{"num_hidden_layers": 11, "hidden_size": 256, "num_attention_heads": 2, "num_key_value_heads": 2, "head_dim": 128, "intermediate_size": 1024, "vocab_size": 4096, "hidden_act": "relu", "norm": "layernorm", "norm_place": "pre", "norm_eps": 1e-05, "positions": "learned", "qk_norm": false, "attn_scale": 0.0884, "bias": "all", "tie_word_embeddings": true, "parallel_block": false, "init": "normal", "init_std_qkv": 0.0225, "init_std_o": 0.00481, "init_std_up": 0.0225, "init_std_down": 0.00481, "optimizer": "muon_variant", "learning_rate": 0.0052, "lr_mult_qkv": 0.7, "lr_mult_down": 0.7, "beta1": 0.9, "lr_head": 0.00381, "warmup_steps": 200, "schedule": "wsd", "decay_fraction": 0.697, "decay_shape": "linear", "final_lr_fraction": 0.0, "batch_tokens": 16384, "max_seq_len": 1024, "doc_mask": false, "train_tokens": 181400000, "max_steps": 11072, "dataset": "wikipedia_en"}
MLP neurons of a small language model. Each row is named by its layer, matrix (up: input weights) and neuron, and shows model dimensions 48-175. Each number is 128 + 32 x the weight over its row's rms, rounded and kept within 0 to 255. Numbers have three digits each.
Before each neuron's rows, "fires on" lists the tokens most often at its 100 highest values on Wikipedia text that the model never trained on. A number after a token or word is its count.

fires on: "," 40, "ly" 8, "ically" 6, "om" 6, " and" 5, " of" 4
L7.up903:092095138058088118104149169138114101163118127136129139130138156108073088068175124100097115064120069112104097115165111127140135159094112056070141120135139156101133124061106133101183119162135175122132103144124099100146152143109136191102086139113072175140120109122129122141194138080116090127126198148048103113126130126175174081166087104095092189135148116146162099102122132160159139163155

fires on: " |\n" 45, "." 30, "3" 6
L7.up891:104146075125167153178140123190144150121128133126135090157143176115144131144136112078146148165127124150179131065086124123157071094111095092125131114131181091148111128173153108115159122129150119081116205122191098102084175106120178142098136122115120159121154119120110109109135212033165115112108145141032128141126106109093161082077104202094104141130107087123174120101123109186157156168126

fires on: "0" 15, "1" 14, "2" 12, "6" 10, "–" 9, "8" 8
L7.up60:121107109148160126128154120163126062151138111144149163153160158153162091133089106148114191167141153096066180130167148141145154128137140107076122111153118153091070113107063148146103133143176166126170165125092172133131151083099129158053150117181143148154121088108115148144127164147205107188108150089077128189146095062108082125121105104135082057106130135145057103092129158123123132146091

fires on: " B" 42, " C" 19, "S" 15, "T" 9, "B" 8, " T" 4
L4.up955:145154121119131070066145187138132118135115081124101139138151141119153126098122099100122172118127068136098217167166112073143101120130130135159080086147114171151137117106116191128152097125073120148163174156159173115113116159090171080133106171099177115131187080147152085092167030153152078078132165112144164134096146125207168181132186093130134099155119175081115012126120117122126126102106

fires on: "4" 15, "5" 11, "%" 10, "3" 8, "8" 7, "6" 6
L8.up44:041191158143120153134154121135150087148209132184158122144116146098137112138080102110147112140198101112138108143139174122168127134163172122131138151137133089129174080101192091122119107114159109138180156053115125142083116123143137086144165137198092182136102156091125108089036101111119181122150132130089095191107123168134120152130168174105117077171123108123152094124119098115166169156143

fires on: " time" 30, " week" 11, " Time" 10, " int" 7, " years" 6, " TV" 4
L4.up895:114119130131140079117075043135081069137125092185131036159115134121121086158136156119159112140161099104133154096162140111175097158097192139145100093121062159143119122159120130127114109134154185186107171131113163105071078136123092081163135156108105174115144100157112166152115170099104132114148073141171144168077140105117203121166158141173088190108131125160151102167111076156128091085106

fires on: " |\n" 42, " (" 23, " was" 9, " were" 6, ")" 4
L3.up885:152122112131084170147111112140120065119120131110108132105168164036136103133112168141175105117148131106125092132132115140143113054104113164097090102114136134086145115182188108120134127136099142136121127160135108124134150139114159100093166123134143193118137173112118096068085097166104124134186130074187135221126124143047110136118114137176096168114170103130120128135139058173177112096100

fires on: " on" 20, " he" 11, " of" 10, " she" 7, " app" 5, "," 5
L4.up233:183118130187113132059163137129142121060160103165182158106151153147067134119106179125183194150067141117075157147104101107156207167116168098170088137151145081091049116205099108072070094103164116125136167152196160164116112185152065124143097094121144110128110141155137091103149107125075169097201091065134144176079120132144140073172100143136130115172102197108149145118128125168120138128194

fires on: "\"" 43, " film" 9, " M" 6, "2" 6, " written" 4, "9" 4
L3.up655:145100093140105144128121164118130176052085105050141085140149160122146113122131137097133163140092077116115116177108121091125117083144175161147122134100057129165145083113124095095112164169156156097126174126170142099137181135079073124137193157155102186115116142112104097114123080130084144166089168081125111113145219118109159154090146098164170076168111166147155100111154159142233115184153

fires on: "6" 18, "5" 16, "4" 14, "2" 9, " two" 6, "0" 5
L8.up743:133170069088141133149122108104147073113104177119092181106152132172071158112112118101118088134138147132120174102166140073127143099132135136151110085148131118147090176108127129156108122134148182156117074104131210123173117123138078144074117142136100121133062053129144109163064155187132129137133145098110164131151161054088185078125209134130105044108138181132127120119102198120127105126083

fires on: "0" 28, "2" 13, "1" 7, "th" 6, "4" 5
L8.up856:128137105139159141136145157109074158127133153111086127093102172127152183155114163061109129065113097136152129140162145112136106164160104131133131122159140103139150114183073114208090102125092165154074131152157140155140101109160144114135077156148114110179131119150105154147113093166090152121123118194087150182101089120064081159077123128144094080135145095045172096144124129086145116133164

fires on: " R" 40, "1" 15, " G" 14, "2" 7, " and" 6, " as" 5
L8.up427:133142142163157143186114156156152154078123209121085132144137119103164143116127099142146102162112150145100143139174116179108156141148110101128122109093145154128094135090141069171156114123127164181135119117109109110102124134168103144153161164127090160094160132137130168194096160109071131154133137156113102115135060111069105147129135158157135126139064116096108135131128126103130100177089

fires on: "F" 14, " B" 13, "t" 7, " b" 6, " exp" 6, "B" 6
L8.up343:132107114149126137067116110137089094139129186106094125130087110164112097161084110064098116098102098128171161160148073119157098119109102081103095113185107143130096070115163149083125099164120112190151124064137131134163133087087105134136160143114129093105155153134201114125180087182091112159138133067132078084137132114121221177174127141153116138103114077097133090122076099159100067104165

fires on: " " 35, "en" 7, "7" 4, "\n" 4, "el" 4, " |" 4
L7.up777:116061098160180113102152149119172101171083109136172162162122148061153125157109140167100137164170117129157152131110139156113131119146095089132127120119201103118137102172134129201188155122156111107179102106136150090106131099140119080176072097115107102144122095115186102091125159104142124140109130114137093145092046144138116120069153131135166095100154215094135103118120110114134182139156

fires on: " |" 65, "1" 16, " " 8
L3.up85:168152061160191105147132114100137121168127114088177098137150137079062101135116148096163135090140162170163116144148101142090127115100101121126080157200153082163119151122165087126128192097121161115101133116114135151091136127149103066161175083066132126105117098113171137103098140145129135076136111160180107127153087159127142086128142067115110134116185142107124127044127080154103152065117

fires on: "o" 21, "i" 17, "en" 12, " di" 4, " Di" 4, "a" 4
L7.up599:107176178084148196112120179137137139121085119159126115125113156127086136156126159167121162167060162108130114105216097088105125185096101090148172112105170093073096145146122088111150155186094174208127081135113157096061140159140137160073111184116142173118086092105192154127119118088106093076134075105120193122114139131139099111110131155154087113124191152094189131165134118125105132177111

fires on: " no" 12, " W" 10, " re" 10, " No" 9, " w" 9, "in" 8
L7.up627:087166143134168105068174145039171132085089061137178114113094120113181134109159051130003112157196177169139132134172123110096145124103130093124090093143116132132154150151137071205134134203076092129165117145087116119103083150164112152110113138137129156109164143081131148120104126151126124172086117173124155107145133103128082125129104166142123132142130110123132123136125104159090085152087

fires on: " de" 35, "-" 21, ")," 11, "8" 5, "," 5, "7" 4
L4.up256:130141145168079091165113108101173103138196163088158112133107115174086143083134110180123118122111128092119124120087068140015122084121163125142113112149120085090140151129149148160192116179100156154093132124127118147112104125133144153100180080102170106099134074098153126133159155060066161176151157155156177126081094147124123083103139158120141096147155106147138129036055134123070161075116

fires on: "2" 46, "9" 13, "5" 9, "1" 8, "7" 7, "3" 6
L4.up569:140038110085122125068108160153181180094158121048128129132099186101126163107128113111125164124127115101171112097116097127125056171123110092135108137034081084136125089116133159173156161127156170182117099131152156161144110130130081168154134131159161110129097126164125172090142069108176062125160116148154139148055145115081148100071096170102144128100141157108108157112142123107142210092162

fires on: " the" 33, " his" 19, " a" 10, " of" 8, " " 5, " her" 4
L4.up192:063090132168106116226164118121118153147141075105130117168099201184123133088121093154106112135129127155161099120142141082202150145105146134100094104131140113122146159122096140078161147208089148138154128127102139169149141086097143158125143110156167155169167136124127169092132122066127121137171073126065145150182116120165086105129106147186141162160125133136120059153191151103168104146114

fires on: " |\n" 17, "b" 12, "ro" 10, "g" 9, "ic" 5, "w" 5
L8.up275:133049173087143083136160124120079138156122078141097117154157115114114111136127149122124133128134155121118099096146145109165171102146144116130163119153133166075123104078095198182168138142090132133161182063175197113144125126071127081094109087115174128151074114165112128085130150148118130143123134109084136130041109055177126075103159115114096164146130133110117153127113150115138180144169

fires on: "1" 27, "h" 9, "2" 7, "s" 7, "un" 5, "es" 5
L8.up510:128110148137095175138077212121119124104167087101140110107139176130175142097120172148067165112114102052138137111078131158178110144084096137140132122159125134122111155238155173061107125103133131124108153126085145135118167105138116097107087107111133145103129089098157134134099126172123146157095167190152144143154126172135145187101142175152096160092120118132108106126132128159129130132092

fires on: " (" 31, " for" 9, " For" 6, " Ant" 5, "id" 4, " without" 4
L4.up924:088110145110083139068094102086107133152163136139150144165129138110180117152144178117110122169135122107128182131179054152094137127125119129100171101120158187119111093136122130120188175134166149107135139124173128154098128136157097147146134172080112158098098157160143072202129203099136112100211131134139109128170065076131111124089151160062150161110111161074159153129092129132141179134129

fires on: " " 34, " f" 14, "5" 6, "3" 6, "b" 4
L7.up249:126050141154107141131123175158106169100135076131172153096149174099117148136085148181081103113102176177082087156119114118176108158179100089150107192125111129107118197146110161175172101083158167100118159139184078033135136143134149127112142130107052163134146132121211223154112179163101150124127135160185101072148080107131111177117115135089112083081091148106075154116141139124135123087103

fires on: "3" 28, "0" 14, "2" 11, "5" 6, "7" 5
L3.up772:096125097148181095092105103134087096111169137096162137187163111111125186161082204156118093183150115088115108151150182121125134116176108143124135105076129101098090103157101152111138109138108140102122102104153123119093114127122099120124127162095040093165111099168100167190112134192140122159073104090149182155130132061127129140137109072129101091166161142109083192164176144148126145104123

fires on: "0" 22, "," 19, " he" 7, " ro" 5, " but" 4, "3" 4
L7.up296:156187075132141105110118108114103143232191124075126119152168131109130071113114167155152120127140095099108098127103152177095143166079096102171123091140139120072145131126200145169078129110097139096171150088208100196094073105163099141127120102075126146161133122126190169107172170105138184091191131106144172202080116092138110122219117136139123134101137054104091130140157086133111104157139

fires on: " |\n" 36, "5" 14, " " 13, "6" 9, "7" 6, "0" 6
L7.up365:122167113121139123095087075119106144141174131144051156178134155136120133162115180131138082128068099133139077155110130124136119114087108194190111109114129145142125112106124117118158127093118171204132112075114088141158105117121173143140143111077126115203097167127137150174133137113162138157119109094191152155170101068115077077104091136131055076089146130146091153123160148128107166119054

fires on: " B" 38, "B" 17, "-t" 7, " took" 6, "f" 6, "if" 4
L3.up228:078109111154142154125129103141184128054065098124101130142121160172152106150073128133132151116114085122111174137146150138107103150158128129176108164149109038108089147121149161144164132087140123095198122113115142114147153136082133130110129172084153163129159153142164093033174103213106115134180099143129081093131117121156163139132128100136207128090157091102089124155125083149132123141125

fires on: "0" 52, "9" 12, "5" 10, "8" 8
L3.up450:123178081094106075118164097158110194086222169128116105129117106131059091203090190085123127108160058180136125137116162108079187124153189116154077094134147105157138151168088074147143184105154111132054088084085119123105152144163112079137142139098101098119144084147121174088111094153156146124146134129129141171133089126105127107152142098131117124152166135117123077053085150115152124106122

fires on: " of" 27, "ic" 6, " this" 5, " part" 5, "ically" 5, " old" 4
L4.up862:133123175129076169072112144105174155196153136114106132132112167107130110099106110148042085116163087132138090159136065079114138136086111054098171101171111145097117105065158111166153155100106124117207156167123139123145086115101184137075117170146191123167087125155144176088164167145103086144119130178147065144156090106191088101145091087136088174078155120164078121123147128092128170108135

fires on: " (" 60, "," 35
L3.up676:128150173151134130144114042101113079151145161162173123102119180100112180106104137140136048148177124077100161148140107122121108094111135140132106105165118121071153122062153135069161115110126151181101156146082083120094141097131163087152201132168087120167123101144155075093108059108052132130137162120052125160114079138103164105152157097105154154150168091115102092119070118233135168130108

fires on: " |" 35, " " 31, " sp" 11, "1" 9, ";" 4
L4.up820:132136037119130128087118091161164156171069142114165118152112119095165111193125085113137110153202151168125138139138166147157127071094120107134150122140069096127110137164124125130154130130165140131133092119075097110055098199110078066152122114122122089193082108109062127115114094088112128104154125189181085117182090088153178191113158070104116190084091151078163082132128140134117155143086

fires on: " a" 25, " was" 14, " career" 11, " Rank" 7, " M" 4
L4.up261:143139177135147176134166120101090125154139112189141130081133148104153114164143125140120117101120130125117064140074134057102076140136144095153190196125137124081101149074140153148139109153204120105126079103136132143113153165161100168117127121094098134117109121094126157082180118122149098095166050132168132150125110147187098134172065096109122053191150100147161109166182130126179073095123

fires on: " un" 21, "l" 12, " s" 8, " se" 7, "ra" 6
L8.up623:198104096137147098138143102121084132109125116059196080120148117090126134151123164102094156123133154153157097154105071131175098115114120138143114109099150156137139143083072174092113106131132135145147110120117091071151077168159110187145131089128135085122112145133153128121150169113082151106101145163129152150112094146143117141181113186105113128166140150153140093139125080118151129144115

fires on: "0" 23, "." 12, "2" 10, ")" 9, " ft" 5, " " 5
L7.up59:118169089132168134142153227096096118130184183130098055114176090118134096149145134126147193213074116187174117075096094104118079069135138095049160105072172102097175104116114095135146133120114138128146196140117135105130148143083130133160179149119096149153153119119085153114117114142184151156121143152112167136143143112109128142097156158164114134139131154106128160134107056120164099066133

fires on: " |" 34, " " 15, " |\n" 13, "2" 7, ";" 5, " P" 4
L7.up341:092161114128142117104160150133144243097101124116124151124133166090144131140108120121103143101144131185124081109156144138120108177148150097144142177155040102144110148080099162175115104111117133093134133121063117117137144112201058127092128106077086113181131061086129163159195180118119140090070065090122156138154139068132162066104149161105146094124132096171086183106137111174107099109101

fires on: "9" 21, "," 17, "0" 12, " and" 11
L7.up761:093134098190156132115122123099088171152116136125163181104123088087130144067159093134152153172113185149123116103119144090159161140050177191064111132172194075148159110026094135200093093122147135163114069145130113117132102115131115133197129117128109108119153076120099174144199142150154135114126118118111126131129161142166144143117169102184114105117172152115110157147082124125101186123126

fires on: ":" 32, " of" 16, " /" 14, " from" 8, " by" 8, " the" 5
L4.up629:124138133180109107117124115179126126138107030090209076102106135123133166081156076168108141144198114110046122125122167129155096105080106165079114109098147096101136148138101135062103128132115168156118171138072061127124168100122113103107199105128150124159132127166117162151145142119142100136121092107107133129151154092135148146142094069151118148140100071064122126147178195098067100086120

fires on: " an" 19, "0" 17, "2" 13, "1" 11, " t" 6, "5" 4
L7.up689:090177077155189081121186110140142161084116075149141092103099121092142162149084148089128133096122129135138059185148134111040090132140173118149170177143122158131129145128083151162091186095110137128077113099150092122133123120136133116142141121113081138186181102126116148051092083083085117139155158079113163144115142164099045106094111094173166095105096107099136169138123174159151094080141

fires on: "2" 31, "0" 28, "1" 19, "G" 9, "3" 6
L7.up839:102172104097136062180086109091111118165136131122085128091122163105166079150095103151110117126124105099153134173138095112193147173057158126130110080100128134131105063148183172117076165123133072107164138126113121166087135185176110134157139122080136155121113092137115137106168172156089120126133146112106143156146146154188057122156099133124172140154060115178081112166170183120180143108113

fires on: "\"" 26, "," 16, "\"," 9, "]" 9, " and" 9, " to" 5
L8.up391:074088153145181121134173172086055147194118124180139148195130167078149104182178092171164108104124133134129156156127114116099104094143114134104146138142132080100169138087186122102110158136040167111096139180144112100145088201175152128144160107058110110102145125150157105145066144159086076055144121128102120188126100162136179165148048084098122132103138099149093125179185137101109146083115

fires on: " |" 57, ";" 24, " or" 8, " " 4
L3.up693:110176050099108115083104110110159135158100113048128120130125103102121152075099124076128088133121152158149144118194150102128133066134100092137151114111148113139163142167140102164158187104120205070148141101152093116130091158109123136111107130117143156142127041034115080068184046142154192125102136096078137119160151065171176165136125109132161116097171086087128086094167140132114124149168

fires on: " un" 16, "0" 16, "1" 12, "ra" 10, "7" 6
L8.up48:145041109118148079108157113108126164173112175055191135137116118104117116114119158126113170073114161091116110159147153098171077122104072164185104143107169123111152131113073127150139079117155176176130160165098147111168180117169139104123156134076188131116161159089116121151132167196111110136086079144169170144100167111127137148089116149180087132144074131092200094152183152138105122110115

fires on: "2" 52, "0" 18, "1" 14
L8.up596:096103170087144110142086184092119092112110114144148089138088124105127149095135188173169095094152118066135113116117135130128169187084064081108128135124116137128095134159096088051095131112134135116105117153152175177112134143145146129140068118120172158176141131085131176118122140183170138078198132113158106140123141190111123151160206149160150114074171107141117156119105183199085055086066

fires on: "0" 38, " " 26, "1" 9, "4" 5, "9" 4
L4.up249:208128178087163146130117089126134138191089161099144135145114143157117130168097142124147142138095172112137174200128176156107117111104140105131092158098111122175139126113124118108136195147103125179136085085096125130151064082087131121142149115199133070167131158149043180092084180144144118089138094079151152104097168091116174135134081137078132121108129097130157120119182145150203169141146

fires on: "0" 27, "2" 10, "4" 10, "s" 10
L7.up886:066166180115100117066117188099172142234218110193122159104136164158163160112075094172129127098120092140160134141057140126156090191129150118123150073079164151147110127092183159139134182107187132168122156106135161164090169180135115085078109138110130124112096116156125174126143096173127084125096099121119205150133120123137113142151139178142085160127135110113130072132124112146149099072123

fires on: "1" 48, " |" 21, "2" 16
L7.up690:085113137111123120144132099124119153100095121106107152148113140121145139117123070120130120129172162075156106081109118153156125156114115088177185128112107159129127186125143205106105128094152162120132137088104101100137140103151094148162134120040098130132171111158099097172144110103135132118098066074065095102156152124158111094141142198161132150124097157125156109120203160098183153119138

fires on: " and" 13, " long" 9, " first" 9, " of" 8, " years" 6, " to" 5
L4.up997:081133153096102141110124135080158142125202118165167103150169121131134155168133162087072104107123141144131149047152130117060115071111087131163102050155175139085143082152129138149079124152106149143145096133137122121147123138199108101156141088159102184129116120204133152126127100121051093130149164095162145111070066130137128158186119134162181084126084130121119148073093103087144104132155

fires on: "0" 24, "7" 19, "8" 10, "6" 8
L7.up718:145129119113141158112131143104083150180101163156122112101165122119211132137114111136144143137140167109115165158141121132095123136092174113122088148123094161064177121073145134133151162115095124147146132151112233106086114117081113137083064115101111079188201111140119135119151131105164059164143170099119101138046123192121095155118099122148097087138125111151121126104155099131151080109044

fires on: " re" 29, " that" 19, " w" 19, " qu" 6, " ret" 5, " one" 4
L3.up77:075139114095133158116136112100168118166119084115154101065086204141134188121150100183116144133193093168194083145130111111120175113024123149085152102100091149122147118121129142142140164104094122170117103138089128173158114096159126156072127199122219140115168103189133161106056062107074151162136182125108127092174139060121143124194099182102113129084135093127088156124138152139110111098125

fires on: "|" 65, " |" 34
L4.up102:079140116173085089092207151142080122176095137129135167132151099089111148161157115137207172144163096090185127079118100097144117109105091129108177137109129096094097102148099169170078126090100134179101144125085120196086168118131094126145108184128123139093090094212121115083081094094210155169142143095148133170082148111172148105070135130118112149161150126130088141161157151123097167104132

fires on: " l" 32, " He" 14, " H" 13, " who" 12, "He" 5, " she" 4
L3.up447:109149055175139070099135152120128197182147116160118147122099135172092130168106115154145092157146130160134109139086135093162124146115151069151141121145100132089157154183142133115117112129125140119126141069074150122122147126190104097138143095119129099157106106081076123089123116093132132109076061075167197220117186095142136129144170124112094105142138027096104124136184122115136070172089

fires on: "2" 34, "1" 28, "3" 11, "7" 6
L7.up948:136147112151129146169140104095142094150195170106162055114118169133115103117112165124103096071105104197138123097078104105123098137162079071141060119141108152100088157102123092152140165189093159098105149097165183131113126120142132080150136138106113159091111121112105081154143137106079133077130128119165134135174164129103129081122065176153168088088049175107125132103133142197151136135089

fires on: "in" 16, "ing" 10, "er" 8, "i" 6, "o" 6, "en" 6
L8.up851:158121110076187143075146139159160099178103140160134127090099112134163106146155142075120134127159140101132097132135144120142120215114149176187161157120121119133139129101075128101100169172100165162180130105085114095151137176127093144153066227078134107159108110118141108113094102215166122084103099106174156089125161112128111133142123143147161087176139118106150117134133117103153148116098

fires on: " |" 20, " |\n" 19, ")" 16, " " 15, " (" 8, " −" 6
L7.up824:117164089190130100096131172129164125104128170156136182130199112106142116148118093101195176105109156141151120067054158086155114172128159161166166071105094178164149170186154137107128122140173150090129147124131115114111138170078137158102164144122079119165116124127086158163153158095138167096093114121049108126080101091199113125155142164118095100105199097148173145099133126142118099128140

fires on: " N" 21, " n" 13, " be" 11, " fav" 6, " cer" 6, " more" 5
L4.up877:146136100105081137091143115070119153082110123127147134158113137122165127088091169106131184163147157154117115147170153055125143099156112108117116098101168082146164139098150122095107150144140140176145090090078148085152173095157050106133134186133146129094147173129163071202102136136158143142067115072117152117142113152096140081013135153122181097143078150089112137101111056123113115194152

fires on: "0" 41, "1" 15, " A" 9, " " 9, "3" 9, "5" 6
L8.up194:217066135123161132150155134168183092124157139097159096114130176129134166119152180111108119069081134167126182171124115066103181140172139114148112178113124105121101161149087131114168153117134162118087116145088117108091130105140149094139191081115036077120125141146069178071120172130112162121108114123157173187172144135130115147143154125116136085099169134107162134157081138069129135075146

fires on: ")\n" 51, ")" 38, " (" 5
L4.up867:113117110127153153136146120123140113126121141138116143122202145050107158129136135120088097165112107096133117152074153117096161114194190165110090113128117168164123124191151152131163070186106149090120130112134102116121160170114210226116150116122108124157166111195144121164143157111125090132037073089101110176144108144126068117118121075119134131156195153128176116151042117141142175116127

fires on: "um" 31, "f" 8, "em" 8, "g" 6, " |\n" 6, " in" 5
L7.up366:119160126178149103102138132140116132167102110169108087090117158166167158117096183145129144169152080122108158127162125123086174084130186146081136171170127097103108071112145126135108154144106139131127150141197091090114145164055101084107069097183101129151092159204123171106191210111149140195147134113136184157131131136109105088117134108141097170107159130147164128118107125132118158113143

fires on: "5" 74, "4" 4, "0" 4
L7.up19:117097135171172073107139082112117157139110070119092147124171098145096123150108133148113155157097086121186079088131097119127096142130110120129073083135100083158096088104140114154102107143138129112157129103128160212153087118104155135133191107130197114124141114108128135140188131116149065094165148205136183157120095122088168059068151140120151044131169126131143090142142114149111160067075

fires on: " |" 33, "2" 21, " (" 9, "-" 4, " W" 4, " in" 4
L8.up958:167151105084083201163154127159152106080106120152130150153134163145160114135136116170116131146138143153095141165156184193128185149110128090085160129093134103130153154147130192189114148149102147099124052194134137173072088109183084090152090117106126086112137134104143132179120173170152143089070098077115146049081159143083125142172091118137111116174133148113101113216044160202112128137106

fires on: " |" 45, "one" 9, " " 4
L4.up971:177184117119132080042123112143101166114148146133176128088211078116100129155130135096180140151172184139156094098169143158162199143142140119170088130168118089107096145200159069110148128091106105096105110084080064108126142108111115097141119104123096108171125152088060119165072154131152155099068125131145103098084138184134172144097151129146153154164132192120173112152112140143086170129097

fires on: "," 31, " and" 17, " to" 10, " |" 6, ";" 5
L3.up566:113127193189101099080120092150145119151204161170189127101164116208113124195194134180133129164097134155091157141155130144042109140068161078154130188147187153128156185085116140151099111143135155134110122096146130128116184142191110122148135058105100142139116163097169098136180131053073169161132123133112123102047105098132146102157084102114112097145090167128138117068111139137168125092111

fires on: " " 27, "1" 22, "0" 11, "4" 10, "9" 9, "8" 7
L8.up884:132147122114185116184144109120109144143152125167074161132071198104084067218095129124145097143107123184145129192084159136157092091170110132094115103116130110142105128152143087134159124109148105122114104110116128097122091129160155113118159137169096133098102074069130166088037103119134088121198110090108164126110097099116160155168112165079124071117154133109184108172164146134128155076194

fires on: "4" 18, "9" 12, "6" 12, "1" 12, "7" 9, "2" 8
L4.up411:120183147163132089109100056102191185139164020120120126127108106114124132136198123115138184152146105148117133136134111114104187100108103140096121125158114075120155171092131153164145131171150139118135162134111142141177171118102117098146173086114159138119130136089146159079086174129144109133178163187139139149126121125165098127149140135098148119175143132130113059103094109129108096101127

fires on: "2" 20, "1" 16, "4" 7, "m" 7, "3" 6, "8" 6
L4.up873:109169125126174122107111108167125078138106096123139134124155140221143081156184071158121097151132122103126064148089149149168122086126148061137095163119090160180151125139167162130128134143114102179122171155110076140109113147098110133113126144157158106141056125189096105162105148107151139131112117133126118148091201152196123165150090155081064129171121162144115089117127131091094139171138

fires on: " |" 52, " |\n" 10, " and" 5
L3.up314:121111181136125097136170167092098177134124125134123160129135172191112161151175139143136144071117081096146107130144117127164127106111056146136205145123112051159154129085181151136095112136141144164163097123162087187093127092090132139165159098108120159108098148168125169069097132114116164099145081152067120215126119140158128114078098073127087085173143096181103154127100096081143148131066

fires on: " of" 29, " the" 11, " were" 9, " represent" 7, " from" 7, " v" 5
L3.up268:120180126121165148148118116156128168155157126148184121092109073125187181149161105095129106149135112131083157103084186079117137101131096097106093180144103116095126097183130198099181129123141134130096125085131103138095166139152159129124195128067109097156132124146086187122134155107086132126084116141170082154194083085146160107151106120127178137141152104092141109063087164106100187149182

fires on: "1" 23, " " 16, "2" 15, " |\n" 14, " L" 6, " |" 5
L7.up845:133154122125103138135151190167169154111086035100128133074152187094168135162150115072050100104163143105142097133102130120097129094174174169126159096119134158156115122080147134109063136088098110109136125093087124140101126139123111087133129094049102129182159102179167124141161103132161126194116127098033063149124125111132119088156114108118183174159098117096182164155059149130093117127144

fires on: "," 22, " " 20, " in" 17, " |" 17, " Cup" 8
L3.up431:185164119141116078132167102100158122121158141134091108153080109155088106107213128167159141127098148117114136158186142113068111168098093164213149153137125158122129129105059178108119124138108139152106110094076109079111121193122088107188148138114118177096099095137187128129117107086130121163131166158145099118144137097070138168139119126145095115092193131119107147086060122184211060176114

fires on: " |" 35, "ant" 7, "az" 5, " Israel" 4, "as" 4, "os" 4
L3.up495:120144186092091120120163175154155165135155105119146113072141045110118163167140126152069062129185167102102120130166127098183173106128128086142107091123160099144165098143093098148143141086136070125116097126088122113080137116102094137104105137071113051114170143139121144107108083151149080117184148164119064151158124127114152213196128128103148148129138124120093134124176161233150095164094

fires on: "0" 17, "re" 13, " all" 9, "ag" 6, " sur" 4, " academ" 4
L4.up860:157143205099161147137121137133123146155147103109111099165127092128100161069119109110127140162135051074160149142147154108133095187140135052110096078126135159128078085120095110080137132139117111208129162140132102191159073131101097144154172113171151087154133108156136143085092100127133154088165094161141138133152140102033132071111166179140109109158122181115101088155141162097125128138105

fires on: "9" 37, "1" 18, "2" 15, "8" 7, "av" 5
L7.up818:143051120105060090138176142141106141153119108127151102089112130095082069131112090122130134139097067181110137120116125092155159110097139158117118120124109123128100027083109143157091168147191115099175140060131145148108116132221117100141108155134148132161170137098106122153179120159183070193168155038152098099171132133127128107201101130131160100095144179142151099121162202089132156103115

fires on: "-" 45, " •" 11, " /" 9, " |" 9, " in" 4
L4.up460:135108106123127141163138116076168069055105100111093093100183111129118127130118142105123111157133099128165117142162126137117054115111119134091076139100099151112163113207137121155139078150073106122104091127141158137108145165187145065166130108110119116143168085151161114122131115157068108090115143126164143117071176139122088135151189140118086095160152122124094207171107125153084115115120

fires on: "0" 21, "3" 9, "6" 9, "1" 9, " R" 8, "ra" 6
L8.up100:098108135106122143121152121205141125146165140071151148101139122089128123168151187105091173126101172156176147106092094104143122166150160141090152064131142133131053134138088197155088166111153178151119065117161177133112120062102105144135152097113153120139068088100099102072142177156182104099158132171158150188158128099092107143111128110159134167104163087150101102137168148105117147125083

fires on: " and" 40, "," 15, " a" 14, " as" 5
L7.up958:163134070177117100121192150048104117137111167089141168138150119080145085118140113162137115194132165115132117201168146143110135116136163174110171118107202123078106080053096113142182083129113113136144107157115089128103153137178090191144098160053135182123118110139133150168098070070055071152140080070134104117118148109128143133122167128176117162168125132122116136111085164126154129133173

fires on: "2" 28, " dest" 10, "3" 9, "et" 8, " that" 5, " |" 5
L8.up233:117156169099117125139126144124128102127179158056122114174157170166152114097160085180096136073112159154123095170120122119119098100127070110130150146097155143148116087134153081095154172077121130185147062143110128175103152126119121137123147133090094144097101121164140134148180156153104137077110087095110083088166195106161117145167171159120193100100061166129073091169086147162134116158131

fires on: "9" 29, "8" 15, "our" 7, "1" 6, " M" 6
L7.up494:120107145169099157162153152113098112143130167101142106118135157092124040041092088104113218109136110118164151139120088105163103124123113137101096151109068114154146138086104073127088181190160201132157142160165182156112137118098100160090086104110102118173131183125102094122156093112152077152144194100165078119157147132088128124110116149154059127147155155149149124187140123106150199104104

fires on: " |" 18, " " 16, "," 15, "1" 15, " |\n" 12
L7.up892:137100177162109163092071159093175125152131168135113128123154150157084150191132117115134099148126153058150141131140132119146125055119174119130206156105130138098186094102127152106181077093117162110093126132145083183108156137206122114157110126129113182169059079137131113097168095109118189078126138122103112148127173116162124135121141139164110148148127113078117081138093143102132191081125

fires on: " d" 23, " for" 14, " \"" 13, " Rock" 7, " (" 6
L8.up530:161129131111121134123189144116108108143153143115152089107125131105175109169096098142163139116140182174072119068154110135131138134175122098093093080092075149104086159118145173079224126091150152161102079136132132118143084147136123164128136154097109150111139130121098108178126171141120150140125137192116118155145118132139181088088154100110091170204172151115205129102073137187184144144099